From a checkpoint of a small transformer trained on Wikipedia: a variant of Muon for these matrices.
MLP neurons of a small language model. Each row is named by its layer, matrix (up: input weights) and neuron, and shows model dimensions 0-191. Each number is 128 + 32 x the weight over its row's rms, rounded and kept within 0 to 255. Numbers have three digits each.
Before each neuron's rows, "fires after" lists the tokens most often just before its 100 highest values on Wikipedia text that the model never trained on; "fires on" lists the tokens most often at its 100 highest values on Wikipedia text that the model never trained on. A number after a token or word is its count.

fires after: " n" 16, " h" 16, "os" 12, "u" 11, "ro" 7
fires on: "p" 28, "ov" 15, "ro" 15, "op" 8, "ip" 6, "ational" 5
L6.up974:121196164130119151148135184040089144115160113080122114103110151181113081169170116096093109046114114064183170174117135173136100138121158138158174138149112112164149085136092152167124141110095114103106133111129125163126120149098192165092107109122147095094084112124113164174056172117173139167127142111134132117148092137096146164117146118202114141045114180097074115143190205196160079178134109105079136187121106135074103168155120123116110117122123124139088091158102058129166100167135084126140113133130122108178121165122117124134139192147138096106126153138113102104102156177094116133

fires after: " m" 28, " M" 14, "iv" 8, " W" 6, " comp" 5, " J" 4
fires on: "il" 74, "as" 13, "ach" 5
L2.up35:173142104140066210101092148127141196132105157097048144134109153097120069107117089171154139146127092194096148144131167101119144118128067113107169152145141086082151139085131117152117124126089103076150139141137147125144141175152119135108125122128097112166141096165134221113063146144067148135175105100026137141143155132122137124109115163218078121057133083177086151103137068133128137126123118148099089130124115132102104152063116178169144086114118161120200184169183126111133163161128132128129069096101133081167145110122104192100137157158157125107106144156124095177085179129106121147

fires after: " M" 36, " m" 15, " cl" 12, " B" 9, "B" 5, " D" 5
fires on: "a" 51, "er" 42, "e" 6
L2.up579:134169133201111111132158134142127077170151067130120160125125133188083116093126136146113146148090098124103187149132101107129138114154133113148125180102140130156149134124116091108114158118106126149152165045102107133119118142106125124103169087090098099056125058085181144153132147166134137169110093168114104105164099104056127094123136131123095141131079138094157166048134094148115073143175169167182115159115084154166100140097126163158119087095147172107063120170157157127051149120148155219122103133143142066153113129072086103130142162157185186137142184139130086153122090145106100139

fires after: " cl" 21, " Cl" 13, " un" 6, " dec" 6, "l" 6
fires on: "ad" 16, "ision" 11, "c" 11, "in" 8, "is" 6
L2.up865:149158152148109164108082165154118133168096188142080145098126097090161101131101158052139113124137154106076187153124102083189179148115126126127122137133116119140149149091178129127097109101186144152100145089146123066081167115066125145182134167137081121091114124136097166131120117114164130145099132160087114120130109154107117155127077174128057129129113093161092105104134103139119151173174106084168213113103126089168152112099144121154109071148115124121093128197104108090092138147113136177125127088101112110099159170147127175136103100109103174134117210174175163124109135113102171185

fires after: " d" 18, " in" 10, " D" 9, "ort" 9, "-" 5
fires on: "el" 21, " (" 20, "her" 10, "am" 10, " O" 6, " with" 5
L6.up250:060155086154112101092124138092113114148109073081190165118140155144129114157123081067103182146109141118113079152108137085147090102155117150099139140131129088115108127105096161107074142116118122139145110110089110095145116101092123199107150150160096178111117122083125172154039174123143161166204184125165114114145166162072113163099100158146115137154141124147100166140175133097115073119120140166124124139132098138148153089139064097164123106102090164170174084091136142182089161155130110161166126128154116136132065120094097123136084108126164176121132183128075133161086146113176121148

fires after: " wh" 28, "a" 11, " =" 8, "s" 5, "A" 5
fires on: "ile" 24, "\n\n" 24, " ==" 21, "use" 9, "merican" 5
L2.up642:124095064122160179142142129150192138154152156103167115105154135148149101077173170109095100161107193151135112078154116134131169071077134106101154090135132101096089129088119178096152179136150141099181127090158129117136187090148116097113101126189094129168104089095118138164077137164092117136134151151150098119176138126084148156183176123123132215092095107138165122136123108151138179115130114112102089167091119131115127158115140124138121097181167136065193153096150176082106101161103104104104142155123137081103138115128144110143153100062176101043084069156056120157121148090128134133

fires after: " c" 15, " P" 10, " L" 10, " cl" 9, " (" 9, " l" 7
fires on: "a" 95
L2.up127:157118092170162122182092147168090114152052141102118122144098122153092130090060104164122098177145118095106155106113137094142177141145135179121145194180175105110140172083135143129082185141105153113098197110117069147112130150158136110114184136186111100085123115133133070172085054146109126110083124147140150053178143066082088130115107106088137123121134102106098149087129074091168145149160110180130121159196082136130081117136125134073121103120103145089098168137153153156175120194104134123086155138124183094081124088141163150141092133180135112114118167161153140135118165124129103150

fires after: "°" 31, "′" 12, "ur" 12, "0" 5, ":" 4, " S" 4
fires on: "ud" 20, "N" 16, "4" 10, "v" 7
L2.up728:085092087150082141175153133129118103153154084110196091111147112055120184153184112116049125164160157155159143155146101106117101095160088163117108121093129197126066115121112150130192132100121169156173151144158143140095182115125127161145058120114100117106122081113144110101189135129089145164140113130169158101169080114110155091089102112126129109134067144135149143025144206169144143142086150120090123075124134141116130156122131122088104125139130112143139160111133064168074064108116103189134168097192158120108101155121139161169146098129115098187158143105115047157094134108178110099

fires after: " F" 44, " f" 25, "f" 13, "F" 10, "if" 5
fires on: "or" 13, "ort" 11, "ron" 11, "ail" 7, "rom" 6, "air" 6
L2.up870:131108118117069110169050114182156131147141148149110151155109138126097081208170092135091087168120101182156193084190130090118086208188113114112131132108100146140104155159142158107135106147158094066086085103111137095158178105147131151088084139133111079169183163156147150035185145160137112069086142107089115116095130166133089142162129140091069096135084121174127116114147145138130125116190133114092138111119104147092139190179120124131094133095148084157183144156125156143153069120089098176153106103101112104153155133123139114170117071145186138141164138161139102121142153196091118120

fires after: " h" 23, " H" 17, "n" 15, " loc" 6, " M" 5, "H" 5
fires on: "ual" 18, "ard" 17, "ain" 13, "ation" 13, "er" 10, "ab" 6
L2.up513:117195158072080130151162208172157090193157132132135106103166187125095112170098132147097085153110133160165158132160130140123110094112105114132184138137097168170139116174157108184158165117165127106177136139131086089126094116131050136124116116149127101191165143131096178076142136130134125147124072107121096112131077175136108110191115114127082125165089128129095102151160144061201101156152162118148128121084116152103089104135089099157147105145157152174116134118111152128086171126106108134186160099106092149183179146103103075162105165124057141086122162164116122101171107132071109113

fires after: " g" 34, " G" 33, "G" 9, " al" 6, "g" 4
fires on: "en" 23, "h" 18, "le" 10, "op" 9, "ener" 5, "y" 5
L2.up647:142230126139160106181112145177141120087178097136166189109136105134133112159117092139111142083163135200137103171115133120121144102159111172132083130114161096143190152115160117170180121143095181134134170139021143090126095064113142097170044118050128133140177114096078126097078139143117071143112178130133120146115176117124110073113119130189099139105129112133118155109148176112117116120152094097098101129131137147126125149151122096124087133099205140112086125078139096072130159153095143138105077108136118172164124109172103129140095164153059098053120097154096149128139139164202124117

fires after: " m" 45, " M" 26, "M" 6, " w" 5
fires on: "ant" 13, "ak" 13, "ake" 13, "as" 13, "ark" 6
L2.up515:130134138139139136088109105169122113125090128108137077129140140168151118092105139117070172107103131218193116078114123093147130144099213133128193110092140092098118133094162079136170110106103173150113123132136180136146158167152141123133143112091112095099081125078139222114116080133095062126142087106114100137189068071147153068128160138123102127166151133115162127063099110139107125087089166112116098108144167119121166149081079128156114126085110179166172057172131244144104121176125099112137089125148103138133148091145088113126157191164110140129116133138112161165143177148165151126

fires after: " " 29, "°" 26, " d" 7, " o" 5, "ur" 5, "0" 4
fires on: "N" 15, "14" 9, "pt" 9, "ate" 8, "16" 7, "26" 7
L2.up921:093111070126124131104168115133134137103210151087143122097170061122050190029154127115063131148149150090116143138163164066092139113200129151112101122119081115098071085115121099127193063177118162113148195111061162154095087166112102139142141091170144137144157095108155113125104168128128127089150138093139143110185073167174115104135123157120085118109140088135144165110155137102138118124116175136117123124143124171131133122131155058085130166130097110114204174158107068099143123138083069164146114138145151121094194178130138116169130139122105109103184194092147127132064142128185144065

fires after: "z" 28, "ad" 9, "at" 7, " " 7, "es" 5, " sc" 4
fires on: "h" 19, "uk" 19, "s" 15, "qu" 13, "0" 7, " =" 7
L6.up310:172112139150088176116081172115104063137145060158063140159183139150187172184143101148128166076182139104133084121115063156122108112136077096144107095107107145148112156123152143119072197121154186122095141126165085111123185158146135146141196139116094167121130159107123138127111151176153095085114137146120062104048121122082173117111133137158118123142125130113144163128162071096100142132126119100060123098146130120142107148194166134114147137086199100084122054157116115150132174137096141046142181132095128084099146107124080099167139110155097137113111153151119107102156176122153064167

fires after: " M" 37, " m" 29, "m" 9, "om" 9, "M" 7, "ater" 6
fires on: "an" 30, "ot" 14, "e" 11, "use" 8, "em" 7
L2.up587:111139135152151120069183133119100120103046084126188135173176140162120180130139151063131161136114096174116160117169112110181134121178110141122118175143124119115121116107145175168131123107098162187086137078120127102091121119107161206074138125181165113127167118156178181163134155143142131113118109134124102186118108096118137144151180146169087142120094116122089095092044106134118106119146135151124094165111075114139096167143132134166104073091145023114123105110184154125104087128143090185067091154118099067154122082105083077070145142154117132126154173124079105098096151110132188082

fires after: " f" 41, " F" 30, "f" 11, " Sp" 5, " N" 4, "F" 4
fires on: "in" 44, "R" 20, "o" 5, "ik" 5, "I" 4, "ix" 4
L2.up229:105131188119156154158097124125124129117173147154115072138040109124124162171188058143080161203111141156151111083210156128062105123130165122108168153169107148101127125142128116129158130158126110091161141089125118112095089183092141116148144092083168061122143141166117091089117179176116113148138122150173075169061096149072140115144128090118105132147149131199104154128124163124118080128155145094075173106087076147130113146165161108158069092111177104117185132122123142137118113129131142116113148136073083131115177101109099140120106091147160142139127098165133128145081095155198120110

fires after: " h" 21, " s" 18, "H" 15, " p" 8, " H" 7, " P" 7
fires on: "ist" 47, "ch" 7, "ing" 7, "ers" 6, "ia" 6, "o" 5
L6.up828:137162147169126140130143068104133090107102125132149102074124089102110150137139128068070124165120092139105124128107156128120113041173110107056214112103142161138184127147042113076153146136123077133138162110083120146161139162161128136082137124171082104095135149153138169174096188119132081118125126117105125123078171148112098153100094155167181169154123099122114080169121058141105188147113144133149102113146118116154118144154150143151150150171148171098127110110097174192137122147142106164100164090133078045170107095140091153145153156119079137129061056136191100108189138115135047096

fires after: " h" 52, " H" 33, "h" 8, "H" 4
fires on: "old" 18, "ard" 17, "is" 14, "av" 13, "us" 7, "ite" 7
L2.up99:130130121147125092111132152108111160079187102116114120150133181110133111136094133151070101114101170148133166177154166179111121134128124138123199139105106121128130089162083094171146180101096095120121136167086123102190145166124166124124140123128148134095081076125092127136148138087121068098143093156115108166122132136118164159178104150146112130105124145183096092105165145176143148131112095171103133099198118138120082148166114095121131104145108160153137114144135122108062191102121119152140136096103125067166080156076075038189126152096126127105045103172203073073119110122062132125

fires after: " M" 82, " L" 6, "M" 5, " Br" 4
fires on: "y" 19, "c" 16, "id" 15, "use" 13, "ic" 11, "ot" 9
L2.up763:181100124123095090125121108084173080102138074119106131161100126201102134094141139109107160152143109136175169044144156133162155104179122109134095191089167149122134154168137143144169125087171087177141170119122104097150108152149145087127108075147079160152100140059138152130124164079112170115122110199155146149199126130122162040154103136122076145070150078088187120195174104186161094125097103103159092128042121123114087125085128123181143141132104084121139145138170143146079156124095127147120134129107098120159158187137128125066185146129139161120139147198119126158096103123156126100

fires after: " f" 55, "f" 28, " F" 14
fires on: "r" 23, "av" 12, "ar" 10, "ell" 8, "ri" 7
L2.up827:140183158123148108112098123090064099110181122138099187134131163173114113172117139136095101177170096131132111097136124109125079139089167109088119135123119135094156161129133131161119080153111151115080151099167112143106149172142126115097164106063109093089147099151094083195108097114093069140135120156147094093072119143153110156160136150118116089101095117224124190113104102118111095111139116102153203130171147139148160139124162162157107118160115095145129133176122116162125128151130061194113138145151124164147146075140109177128082128218139148117152095132165162106146121152117084092

fires after: " S" 21, " G" 16, " s" 15, " ar" 13, " Ar" 12, " g" 7
fires on: "ch" 47, "y" 23, "h" 18, "qu" 4
L2.up561:186171098096096129155169141154182091091117111116140129112142115103136097100124143161078081110162089193136165124139038115139120153149111157109122146122155159136086112128177136139119136207073131153174090080123128146085070104147180132132120120088125129136126101121056120134118198117097125102118139137093146123143077078106140111169117152163119133168144187120085167129104182118151159120165105109151143159131059114160138118151096237155133160130141110066159116114120150073077130152157166137135152179129100120095133103165157128118130113190091133093135111147102064107127154102144112111

fires after: " M" 30, " m" 12, "am" 11, "ag" 10, "M" 7
fires on: "out" 18, "o" 17, "ant" 10, "age" 10, "az" 9
L2.up293:134149145117135140132140149162120092073132110110069144177169128108088110092116112121121147134104126157072158114154112087150131187168110120098169158166195057102142151128128118170113121135120161112148183145120132125188116178097127154200110175126091113148144088098200133116149138145125080131158139125090101144162095123138151108160080185131096148100120162129066076097118083169088123117153140096104103058074100061157104121087146101128104106090128126183197096170148194105135132151117102049132149149059126147153140174184147119130140083119102116157187122214131071137137108096183147162

fires after: " f" 48, " F" 31, "f" 13, "F" 6
fires on: "e" 20, "ig" 17, "ell" 7, "ol" 6
L2.up1012:183145170075128154112100097073157141105142085103146165150123154115088180118150185132105138142158151203130109085109125124120116144172140108120163128097119136112137081092151098152131093225090127104114117148122131086149158146172132151160102093060112051106090154153128118158127144144097126151169067124106113159117143145160143176127124143131117088173111071188079128134146096150145133137153148128135119116091096068126136107164138152111115151100105127046144136180088167191071146157085099110092202054091107126096168082079153105063149098106151140127146128128147160094168111175143140070

fires after: "iv" 27, " A" 27, "A" 18, " D" 13, "-" 5, " Rep" 4
fires on: "s" 34, "ision" 27, "19" 5, "iv" 5
L2.up115:140176117115091114177120178102105096158175146087116136109092129123116146090062163125144083123102090117131103138105149140141175136128038100058154136140106125163165108087100170194141091159129119130109143167178125068132173097120159097173168140101100128132156155126140157120075109104127100151139131147094111151121153130070137109154110098188097164168185131153063143144105145063130113148139136146151170136201187117074143102119084163176078116102140145168128128142074103156154117074142096107141147111176159110193109151070159146209100127120193157133110086158126163124083133183135120144